config.yaml
n_layer: 8
d_model: 384
n_head: 3
n_kv_head: 3
head_dim: 128
d_mlp: 1024
vocab_size: 2686
activation: "reglu"
norm: "rmsnorm"
norm_place: "pre"
norm_eps: 1e-05
positions: "rope"
rope_base: 100000.0
rope_fraction: 0.25
qk_norm: true
attn_scale: 0.0884
bias: "none"
tie_embeddings: false
parallel_block: false
init: "orth"
init_std_qkv: 0.0209
init_std_o: 0.00521
init_std_up: 0.0209
init_std_down: 0.00319
optimizer: "muon_variant"
lr: 0.00942
beta1: 0.95
weight_decay: 0.017
lr_head: 0.0096
warmup_steps: 0
schedule: "wsd"
decay_fraction: 0.383
decay_shape: "linear"
final_lr_fraction: 0.1
batch_tokens: 65536
seq_len: 1024
doc_mask: true
train_tokens: 488400000
steps: 7453
dataset: "wikipedia_en"
MLP neurons of a small language model. Each row is named by its layer, matrix (gate and up: input weights) and neuron, and shows model dimensions 0-127. Each number is 128 + 24 x the weight over its row's rms, rounded and kept within 0 to 255. Numbers have three digits each. A neuron's up and down rows have the sign that makes its largest values positive.
A block is one neuron, or neurons of one layer that tend to fire together. After each block is what it responds to, as a language model described it from the Wikipedia text at the highest values.

L5.gate72:166144090131088090136157119124106112116130136141140153132150108061123119144090117142127115115116124117124145167204133152141117099139130102150145155131125113145161159094127123157093135140105153154132118157131105108143152152128167065130140147118104149157163104088146173108145127142170099142088078100118129156149107106120111152111095103174121172188163151107119154101130120129178150197145
L5.up72:136163168136163165145122108102126160083147132127160148115096133113129161126127161146128080131126166133106123111142121156065088145117119145116130155149131151119122127128124112139169121144110061107157120142156121131126138150140120143107090146084115140080111182114121143153138131104114159103127129139129078115140126153103200157173112114139104135128152116099129119151153136147098112172095
L5.gate359:120119087144130117151144117131158135125116138118125121142185143108129152122120122143119136143113117122129138133146089177153180135125118130108131117125131128077171158175204144121122122115069122114146144179174128118132148157114125112104125145097109139154158126113102113127161138155094117143139144178129100178154119098129085096109108132165160122146141118084196129124193108112138120136153
L5.up359:134125095137136118135107104138178160120126154114147191108126170106108169150119138100125127131157128107113132136153090138128141129137116133105135101143132181136141159110138123139134121106090101084105153161156086154131137126105127095142098169106132158143164128141156110120118143131118110136158109134119114144125139069163101108121125107132108167124124098105198118132142085116135142156146
L5.gate733:099112150138110126153149148134166138100130149112127118150110121127127174159154137126140122139108116122148135125184139129089119146085088127122127088130133112145159083090126135116104117115084122134140118122104097116171125105157116123170145140096116118145115115139101108117096124122095098106116149133102142142079118126117087148121079145132117139088109146125158128101120124138144144107132
L5.up733:138120062143141139121112115105141153092118139138146144128122158104154133158135129098142081129113101155140166112120137110120107110147128152092142153149106125129169151118177140117156087138076134149110120144138125131141138160140136106104116137129119165124159109091145126121180147116183137121101153109149128131148146130095147113124147138160141113132134114099157177162148126136150169156150
L5.gate886:169106097161119089136145107161152111168131140154153149086120099106171109139176127134133133118105104177154118110128130118099141150139109118136154163103137135129103115114145147109156145126135164127145142135083171100132146154163121117153110130118171098137176132079110077136129097134119133136174108144172089158097096146101115148129122131139176161075117107091130126137137150086136144147162
L5.up886:129160153107146072092125129133089108104134111131105169152153096121137112161102116128130089199127163108124103136133075147152112158203132108130117131129122095150140127148145146113132106155158138125093098142133067166110163128119157155141124113103118116135128104149141126124124141138114102121126169109092121146088130094131212154142148164124165115139140167102104185096103129120086172140123
Description: Mid-number digit chunks. Digit tokens that begin or sit inside longer numbers with more digits to follow, such as 200 in 200,000, the 0 in 2500, and 17 in 1750.

L2.gate291:117076128138115150096104138136175130123148135143119171121111105116135139152154169158158081138125160169132099145162095131125125156090126160085126151128133130093137111164098118086119089104143135131154173146113117127161105142084155114124144133129138130102110137156106137087122108175116133127150100091124111149116145106143114086193148116145145137136139175139102183113082093106144135086134
L2.up291:108131128177134108130149138132099126145136164122157137132143104165123126114132111128141118126120148113083135107124155138081112127152144146147135167116102105086128146139116170160146142147112100163110127128176149133080109131112127059140118113124156109120126148160156160144113153146141143105128126123114105142117144113134174135104129111114102132119140119141121080111182135114105126128142
L2.gate525:142141080158109139130145126165124138148154103118124146122102079142136154156167166141118116101144137146086141113089127130100115162105139129145152141138183092150178126126177114132130110144114157123133137132099107118142121125133107103161097148103131123119124148109094106133107110121168141117127103119131125112101143122136133131139159137085104098116158117147085138146089117141146132102138
L2.up525:105136152108173130137093105136092149125105112133144149109131140143115098135123116130152141174137128158163091104149166113111156089121104091143103168126099150088077087153143157124092145127117116115131131095137139120090129155119114088130104118126175109127107135151137104131128150099120168144108131109075109138090126171128156096152143130106146116106110149147119142157080148145166126097104
L2.gate544:119156143119109134153198114106172101164100119133130091105140154152097095152136133179173134117155120141098115119136161186152149119114115082157095115140124132130111106072160125163132132147146126146108131124116133107119087086143090078154176167163149152105109144141145168111053189133124132151099157144114135140119148125100097145179127103140109144118107178150150123111139188127124114150129
L2.up544:149101133134144133142115119127154127146119125143107118111107146133134164145166147169172124133136121131113126062083170101163110158118118137147125092149152100108122112119106143099185108154164112169135104127164132106126144138134089145108172114144176154151108125156165076125092134153119153115108100099119151134127121084097138127115141126087134133160168162128145106143122157125185139163140
L2.gate628:171143155175143125130127079134110129109148130081099105112097125133143163145146107131151116123116139175138149110103134130151122154134130133105113131136106133112119143106126141117158140128112102116126179109109141082090124165129124112072210154118118110118124135158087112148100135152151126094178122118151160129088083115162132126138187102155100118128138097124186106130139126113102150158116
L2.up628:129167108092128121136092181176124128101122158144113166125122106133150131113126109127141126109139106089154160138113078164155144169122138147130108130147175143068120120101103133126131104137182102154119132112104151154119106117126144092132098136156130092131101128147147155117115147104123116105110131109134104120179098147153134130086135159122109153112138175161145116093124143106091111113137
L2.gate755:161109170128118143154113081174108133115160139099147129115119090123167157104103151117120154142173134123141140069120105148109166108123079117187148157131098158113110120093100120168130133129116131103121132122103117144115116143124139088147134165104118128116162124145156094088120134109191192128150107124108112153090094184119141113091126132113140105150138111150123096111140165112118122112191
L2.up755:144148081117141114130129166095138135160156103156171126105136122099114095151099141093166076105138162175131132117153109133136156107091134078075100101143133100144131143144134103153121122151077151108190118117138097150140091141121141110153088142093109115152086149167088091166130126134149136112137132137136115109167155145122143097088121110135104116122102154141164125123166145120102140100114
L2.gate918:127114171133089143096121139136117041162114115152172145123117160096139092148115099146116143124132110184072147140151163134133117077113129136138131176137169116112098124132142119122107116184081131084111126127118109130158098115111133122094103133126116115151142130119135147142130086154117126096140107125123131104127114153138106142151128109160153154175092102102147113158102091154154074136137
L2.up918:141179171140137116127137155100099122098116144139139156156149122118105125112115145147166080118120107159129128106126159121109129141125130094143098090124142140151132151106100110112108139109122108148130130113126121148104147132146121133146156138088121154172139122132110155152086149108144148114125114147085112152096098095139125159079111092120154162106176139099097142100103117119118103092146
L2.gate946:102138126093108145151123128065159131115136143120119138122136160081122188133130151148107135108101127128136148122095167107182134148169141108118029131180162141136115127112164136166135155133158089130160130131151063118122132108131107136113131100099161113121119096117105123157146118154139122118113070123083124174107127137165100093118148138107127131111147203079102109139113113135115118106117
L2.up946:134151120096136146104089112085122088124132124149123108126136153094122153132130169172132124141104122187126160095137119122130160129167157097094088144163139149096107118111130142180122121119118148123120117138155150092153128099109112100130164151078159085151127138121147190123138134156133176126136095106111121145084111148131122127131162097150118156116135180148154090083117104194112142088132
L2.gate982:160127151142103116132118120111120117167099151123117131144126164152105137133167137163166157133170132099109140108062166157134101124122103096168159140131143147116106155137141094133103154154109155085114123096118115087114125177148108020109123144088137085122124172121133132160097102125146123126098138096103126103136125129176107113136146122120109148124081122148117077107123105135148118110151
L2.up982:117145085119127122162135094103122116097140101103118147140131099138119175140102115141133109105147123109094152132131099086142132142164111132166104156132124096154130115076117143132139129109120137130191135152137157168097101105126147127137140129110118091131070142144123079098124130132157105076164128122098142099101143140127137101103167124115107151135111153115104091120118182123146104151159
Description: Indefinite article. The indefinite article a/an anywhere in prose, strongest before measurement phrases such as an average density of, an altitude of, a population of.

L3.gate26:093102108117100089113178108157131168130120131117169142091103126124113148110109084117145107176081116071092150137147176177148103106132134114115128171147133127131131109130136152120130138139109106103080104143144133130123143183107118145144096120121101156121134091116121137091163166166110127125114116149148157123129153081138181151120126093112087100127127106190153152106132127098092158150111
L3.up26:129125135135155126115137156132153099152185159112197156110144110106142116155128130123115161145124065131139154127125132072132068142138113089111117114093140157139153143113117122116129082147125107099125157152150161132097114146143168118099107118130102155111164150125129107102106136093086148147160138142090102105129084120165162126169179095129147132106098135121122164173114124109105132145113
L3.gate688:061170120094151118124088157124121129102144149114160110132103130110133127114133100127144114137108101128129128163108150133145142173128138127111117116116169113139131142139072148107107099131112116083111174171144163090152128151148160149092134134109104160127137124096123119121160111170132124173110116116122163142089165134134092113137123102113134153130118140138083142185090101099116127094154
L3.up688:164127137117127141133118140088145146118085160123119145172150124126110130154102147160104165115131078185164169126136139103142132144120122131097089123114115153121128125109108151097143141153135085136120092118127111105136180127132137151111148155116132140127149139135164138141184150108155097117144086102166080155140165126117147178154184105141147139142178118144153078162138129114157138105144
Description: Year-final digits before nouns. Final digit piece of a year or year range used as a modifier before a noun, such as 2023–24 season, 1973 Athletics, 2009 Jakarta.

L2.gate91:107137108138073154115106139075076147109174113117134105147130122133142145089145103121100130124131186128123134111091162128074123126137141125107122130164162102148112127168108156119135151166131131099136089075117149132064137166135124132108123130142148144098081119108166128173055127144140147120114123114177116118112098113117154090192105143129150128128141108144134094149156151108146121150153
L2.up91:145138124131077163133129114116114141138151125161123127159116127106111142143172136114104100120060117112130119129117151104123131115176163098108133138141141132120116154142165127144143149135125143112187105115112083133116105145142176131136084141124124125084107148141152116140086101116135149127160104124198098097085144128135156096173188147095116074088132106137146120135138117144173145111130
L2.gate220:148128114137111089076088146137088147137191185107125144121146125110131149148115119113131114150107120130157147110115153132111156147101112113128114129147120138101086136144121120150146162124139169090187143125108094168119150188141152124080148156175132115119165120129110107094119114160136144108125125125122148145090085164161137123062117095099132129180093128114144156141140108112149124107115
L2.up220:103119141117108145111147117084133134171121134130112094124086115122092115082176117096138135076119137153145157143121153161132130129080141167123115122100166141144149203142113120138095102131122194152134136107134130148116134158128111144124205119142111158082124116133148070099124139105137142117140055099155097131164146108118124149118136134113131136129170135168120138124183113144125082160115
L2.gate237:168145130106093116091130099139119139141124168121134112081194165093113119092151098189168138159128129126125102151135151103119110116159124159159115161116154153121114135138097135096150151162122116138136156138103118128146114180156133113087137181095107131144131129159109119127122153168109138130065120131145082190119119128143132109105161122125168145122148098129136114110084133144158129092133
L2.up237:124180152097101108116089131122159130135122168149108074122130156093152152065188120117175120149079050110120120127125128140130138134172133116157100133146111150130114136145134090125132120101113171112147144104152135150120099166135171134097108125107090155114114119140128076111194130134095139121110104130104113103093107119153151098064146128074143136116132094159094142111126118106145131152108
L2.gate370:181140147113072096105125106129135138104099111126142140057123135119122097074108139133155123151133125126145124151101196136110160120107120153214109137139104151102102156120127152127120157129149126133133155114141128084104127098131147121129145114141146145142121142137106158157150095140187132096132084119108132185136142157124125094110060141105133129121142098107120095130118122144157164153119
L2.up370:182108166123085095120115143104141137140135112115121129077156122092138149055096113115091133113130147140134130142077114152135089124147130087123114118135102166139136167124134138136148132178109177106125137157126118108123096127141154124154121135128140159091097138158116151159137111126141121071149061118122138134163188130138155086140092164150117096111114096161135118152125084142148116168145
L2.gate535:108191147121107126081115143153142147095141129124111125084148123109095164151148145095132085112083108138131079129165131161152142115154118166117124133151153108121150185148108162107107093124140116109152110122131153158120069175125137110109093163108140095124130141137125106128135117201139152118102143110160141150140139118150155115158126125182115138137130128123146101145141107094117142102155
L2.up535:131089123116140145093102164095105120126115096108120108130112126150119100101129144065161150124095153125106131148126179152139138114122145118147143135138129131102140163129124147117084102085118145119120112150122164111108083153142130111110188176156109135083122148169132160103120124158113119130140075113120137149113135151140162127129149119167115119127140143128139152167109157137118105157174
L2.gate783:137163116117081140094107134148142135132120116117123123133165155149125110106106150134063132168125109124130117147097173126146135087104133164133125131105087152152115146191120106083127134157100136107179106107171107114137123126131132096143133117129140149115126146121121139135101132125104113161113093141112122110131109158130137091138097109137154073136114136133168142162198134131117137113123
L2.up783:116145118131078110137118165136106148132131113133125136078133122118129163139151145091101117118117103122121152147091172183159156119141095141123125138105084134131132183133108136116156145150121113134168130088154073119123138168119119111166105144142182142135120113107170146145106129114116164118120106145107136124176138190129123093190108117143164109140106131132151142113181121166123112177095
L2.gate822:083145159110116131098103123100141137102172106073119118116142125136133145116111108118102150135089111109129093111170145156172166095101117154141145093150103117116147143147123141114070098107139157111136144167077137155139091128146157118143154140142092108152144172150129119109104069148115180119147140122140113132098141131125123095130106046162115123158135165104150123154103122138095102128130
L2.up822:131121130131146133105135136118118118136179119102126128129135131164106152135138146119123118119078090123159102132168183149128124111118154170142147124121096086124123070147138140139105094119117137119111111171110138160120087183124163108143120138138103120156132132202098152149078100140070189124157161125061133121124119125133128107132135068154130138140075143119112130097171115129104153092123
L2.gate911:170160127138094084138128148135109112130094139133126110086083126124141139077121100171155130172144140100077124140132134193115167077108134126070138090149123162095130129118097142160133115114127100103104114114119109140109106153125124106147156169117126125092113133129146130137129127139143151132067105160127090136136115162133170129121170120150149104119143092143154131151122128110138192136136
L2.up911:124120153134116091110128145167133108162065174141108111061133126174153152084107123162115125133123114098139136119151129180148157102093124158099126095123123136134118155130133144103160126127160119105113145145124120137095111131154119151126112160120150126114119145166148117107117096133124142183109081132117160139111137144114163121132111109123131140118130113139112099145115104140111121157108
Description: Clause-boundary punctuation. Punctuation or linking words that close a full clause and open the next one, mostly semicolons and periods, also colons, parentheses, after and until.

L3.gate778:122138090139149168160140133155164180084136105170130120094150119159096113193151131074137121134100139125116162155091106123141141138104112157123076109127121113099114172141126125127148126129141130137082115086133112101121117123162118127120108157144107101123134119140117103178125168117129117143122147144100134126149135112154113109146142140157104133098113086153162137114124147159160130083141
L3.up778:078120133146119115119158096133142142114118173110137177138143110139143095100119092116110105147093136156132116145110144096131110150136138096148163130108136172157161127129118126081099097126119179124106185088096178151135154115113157115168111115119139143121144111149095131122138119167110170142176135169158161082121094151129121099173119092122131061153072116110181073178114113097136107116102
L3.gate909:143136079127145141087131070127157143118124105140138166073118143117129192135117132142128126105131076171089137117140139100135150161100147084160111140160130122110122161109126111110141088172149116120089169138125139128087100155130142073120173159148090126137148138135118153119120146140151121139151104123140124164145139129125123113121144103109154134119081127139125123102172121128110134138128
L3.up909:122119122129151151135108119095112137113113108119142152104119160153110127153143118135158134145160100132114137095162150130149123145124084088120127118112111110140093149148128118087148137145155110138162133153130108109129140157130126124116139093163071113151132162098131137112145147186164096084156083099150125139161132099145096118143112163144122106117113130193111107134114140102175081145122
Description: List-final conjunction "and". The conjunction "and" (sometimes or, with, a, be) just before the final item of a list, usually a proper name: "Winston Chang, and Garrett", "Squalodon, Kentriodon, and".

L5.gate272:099128159127099145116162119143133146093131147121142132126088124137103144108157129124154103142154070122151145108160110146174157095110128172126123112147146126148111158153153118157091118145167135119103147120095106112116136078128125124051107163064117120175120122115124102179155156139111102141142139138183122121117087099111113177154123109152073133130166117125113099178137119168114127118119
L5.up272:138167116140109109103137140130154115147128189096108126112117153164109105124121135166125110113144071139125107074159145140124111110078129142136154108114074127124142149147127119174131155125114090115107134108122118151130137112140126142111153157123141172091150135120138131131162127147128146156106120130183149092155128160114100111170100126111108099121131153164100122190122116136151139182100
L5.gate355:088148104109136104123123142100110060157129141128132160158131161130108112139117165176091147111128122099127157105178135114122167091130090167134109107147085102125087141122141101098119163126087160127133168096123108115119176133139125173086121144109085118123167100120088133127115171135123090082089110133139138105075128107149115101132122150145083138128142130145105136106151135172141147122157
L5.up355:100089134133130109093120132112113137148140165122149090073174145134159129109147109154120144057139093133133138129176124134116130113133134191082124120107102119114134141127117137144136145123117134126113149067134138149146118100126144142133086109116093122145091103106153109127118138161088064140074142101147154135070132120120134091127098142110147121114144127145109144121099127078111116115115
L5.gate542:134127142109085122131141113056132117127124138119098116100181184157048113122153154150102140107127113136156117094125120135125139174153086134110144152121123124140160142112129133159105107126129159150108127124166179142124135148153107132092141118089084137102143139126115141112097121111140141143175109152164114133097125157089146132137162115112122124112138123146156159153130157138108139141154
L5.up542:158142170112118109121106162143164101126101123134103106080168122117137125149160108143172121134126105126139137089134121101138133139099111150141135148140156185134170137128136134119169063115114126140098136149130139130151142120142114109121140125084099110097130110106134103144149141117178126102105103153147112099135113134104161147154141128130141121131098124159146127117130127161096143135159
L5.gate648:119145156079117131092114083095135080138097124148111192085176155151126179146149113094126130088111128134126134156185149108136151136167118112144138078174119122158153124115118133102091139172117122145123135134122114125140105116149159108080185177139124133125122161125130096115115140164122105149122138134136127135128082138145119131109160138135151110160105148103140127114128138105125124152152
L5.up648:098167135082116110119124122148165140141153171111119118138100128125122106139144127158122117130137113120165124120158136135139145175094107128116117134132150174147114123138143141142127114149136152132130090131109154136096112115131092136098153145101136167123099101113155080149156101122154083112115166101127130157171089126159133167142126133195127118155093132092147153156157116100128141199145
Description: Clause-ending comma. Commas (sometimes dashes or opening parentheses) closing a complete clause mid-sentence, before a continuation such as and, but, with, which.

L2.gate253:101147156141138085121108088090128144099140135141148134123128120086121130120131088150138134136102017153141169128119133133147132184134148163150109132138144139129150102109120134109095084146109087121125141128106142132118154143096129117091124136156092147134152142079077129096111137128150137097155167162111151116142142110133159149120148165099172151136144122114152121142108108147144118080190
L2.up253:142170120160171120114112119088187154117177143139201152140149150124180162120169085115145128164105100122147164147131120117123125105109112138108135118115160108133097104157136146089117123142151139122140155130094129153138128135138133131105110126147105111156131131101145103086103146056168138102129121129157112165113135104148127104131140122108137130099195115112144084130130114131137144080134
L2.gate264:151096122125124107105116109110082106096125143119115165094151117161130103069084126142144164103126147211150149113118155136142150143132149128170140152155121126133101163149116099123140081098154121115115133168130132130124113152179133119189127125149105127109188139124130113138100154116123155173136068132132121157066137144148170160179100191125122128121135174155130136132158143083108155111158
L2.up264:177145094096147143147171153094132142121127064117123105138083151141137155096125114156142105128097100063133142118145115140169169118109114098088083118112101088163105104111140107130165085127133142157110118123135114146157134095120105117111079131134091083145137126116124123132118153159118127050119121130152123128181119097152107135156138092163145131127166132113136134131132110159147130116134
L2.gate323:121101070141142132123128092128093142101110110122101137155124123089119104114102144085178137132121119142147140121112116103129097080139108134105135140161118128098092123101103119133113115135110073109147138146123136120129127119125131095147114159110154136126136121171127127169155115107113190145136140139161128177072114139102166137148138127118123136085147138164139151112107088129152132139143
L2.up323:153121111128178130096144114159118131108154137116125146132129157117106086086132138121141183151148110123161094115140106169127144120115129130118106122097159102142131176136154153123125097151131101113132148139149149135186143172135107107153083124140098132134150160133087142148110103154140074091151120121128105162189130077151119140104155160160140112100111129109138134157156150135156119133160
L2.gate514:176113092089140159140160111190146123145170144119155120167120167100092084087160107135128078135135103116116122120136147110096157153094166131114146136106140121158116133140127102134143097078162114151144127148152080074180118118089120135122156134123106160131146119158080115120126152115128106164108128099182132232101136138127151103160134142098134104128108109109168163157136126170165115101146
L2.up514:129088151130107123129133138181154135108129147095140160097132124112149132135128115167183093155116142143153124111152126103153087145101122157155144117131153118100108124157151116119109103138155091137114150122049108130135136095098099143141150108119167139156128131086087133188124145127154137120103184099080139182176114143129112123133123127127132142107145122153131157105137112178123113122166
L2.gate573:148163147128149089070104139131131129113155137128141097135118161137119111145109160116171116173110132160143114091153144118117152136119144181120139157148101168118099081110115118129155085167145118129194112105141146083161109209128137125126104116162120115161145122147175161156123146142114160094098176127164093150118168105130130136114127145132155143118128114174138135116136109178120080119149
L2.up573:132179169119163125089099116140104114060168148128170122117136160127143105123135159119146112164094153183145142105160144105111137136136118176121152156142113181147109079153131113141136108130124113146114101108130123132143120188139105139130110100156078125134140128157155154112142138143135156104092158130127100174132147111117154134138139060207150140130106122155147133142131111172112094117108
L2.gate608:128087133085107126067144107144082098141168121131104134110101127120115081076145150131127172118144142170105154128085118151137150168142114119167116143169118113126149151142126191138064144153104099182188107156115099135117121121143162097150164128135145125152122103161161115149097136101105153132160086103110127162110143139163148081152094169107115116151148109122159116149189132132135134141139
L2.up608:096080126090132151140130118121137131118083106152104195122104105125117068116144116106143121117087107123110144115078110105136139143138132122187068120181159149134139118158112148141127133161116156145146140107111084139145140124107120085144170164170187157147113152149093128169127087146120129164163118116114135184095146141137083146130078128153113128115165138131157142143125125108140111121150
L2.gate769:145115109161145097132121140087128082121109120107129115176175132155134115132158148070070136155122116117124134113157131152146136115123118141118117160181105103161078118149103140127146111160154131129119105128130078054134118117139148149145122112164094152174094128138171120162134137140145128107115097105092108139120143128142114104125158119115167123113144137102114098149159144103139140079160
L2.up769:166098121056135151114153121133128105185109090158149140149107144102148090124113135091144156107114134134137140137129098088127080138144158129124111116099092103117160137127129128119137156104091102107156108119104128151143149155106155120131112139174127134156138131103126144192087136065186108096142181124128115165121153105096139135175111094137137133132132164119143125132130111141132107155163
L2.gate1016:143140150098133132128155160122165154114135126152125146115132128124118126113130151109101130110198126159155154132097143142098135178122141200173171178117111177134113152110153143130094146139125084143148139115144123124123159135117113123166154160146143154138117144092193151118128140120128126098127131129147147154112121145108119154136110096090125118129096157158143141104128158126166114155136
L2.up1016:134135127089092105137119157141098124101133147129160173146124154129105097072105111129111141101105154176122091118086134170160109116125139117132149104140127134112118153126126099106137164141162104122187150176141113149141121137115108122164146165134155114122144154132147095145109144121159141123101164139124130178145107167130116144117156083114092082083133135157118165144111122117142096146159
Description: Year prefixes and age. Leading digit pieces of a year after in or the, such as 199 in 1998 and 200 in 2003, plus age in "at the age of".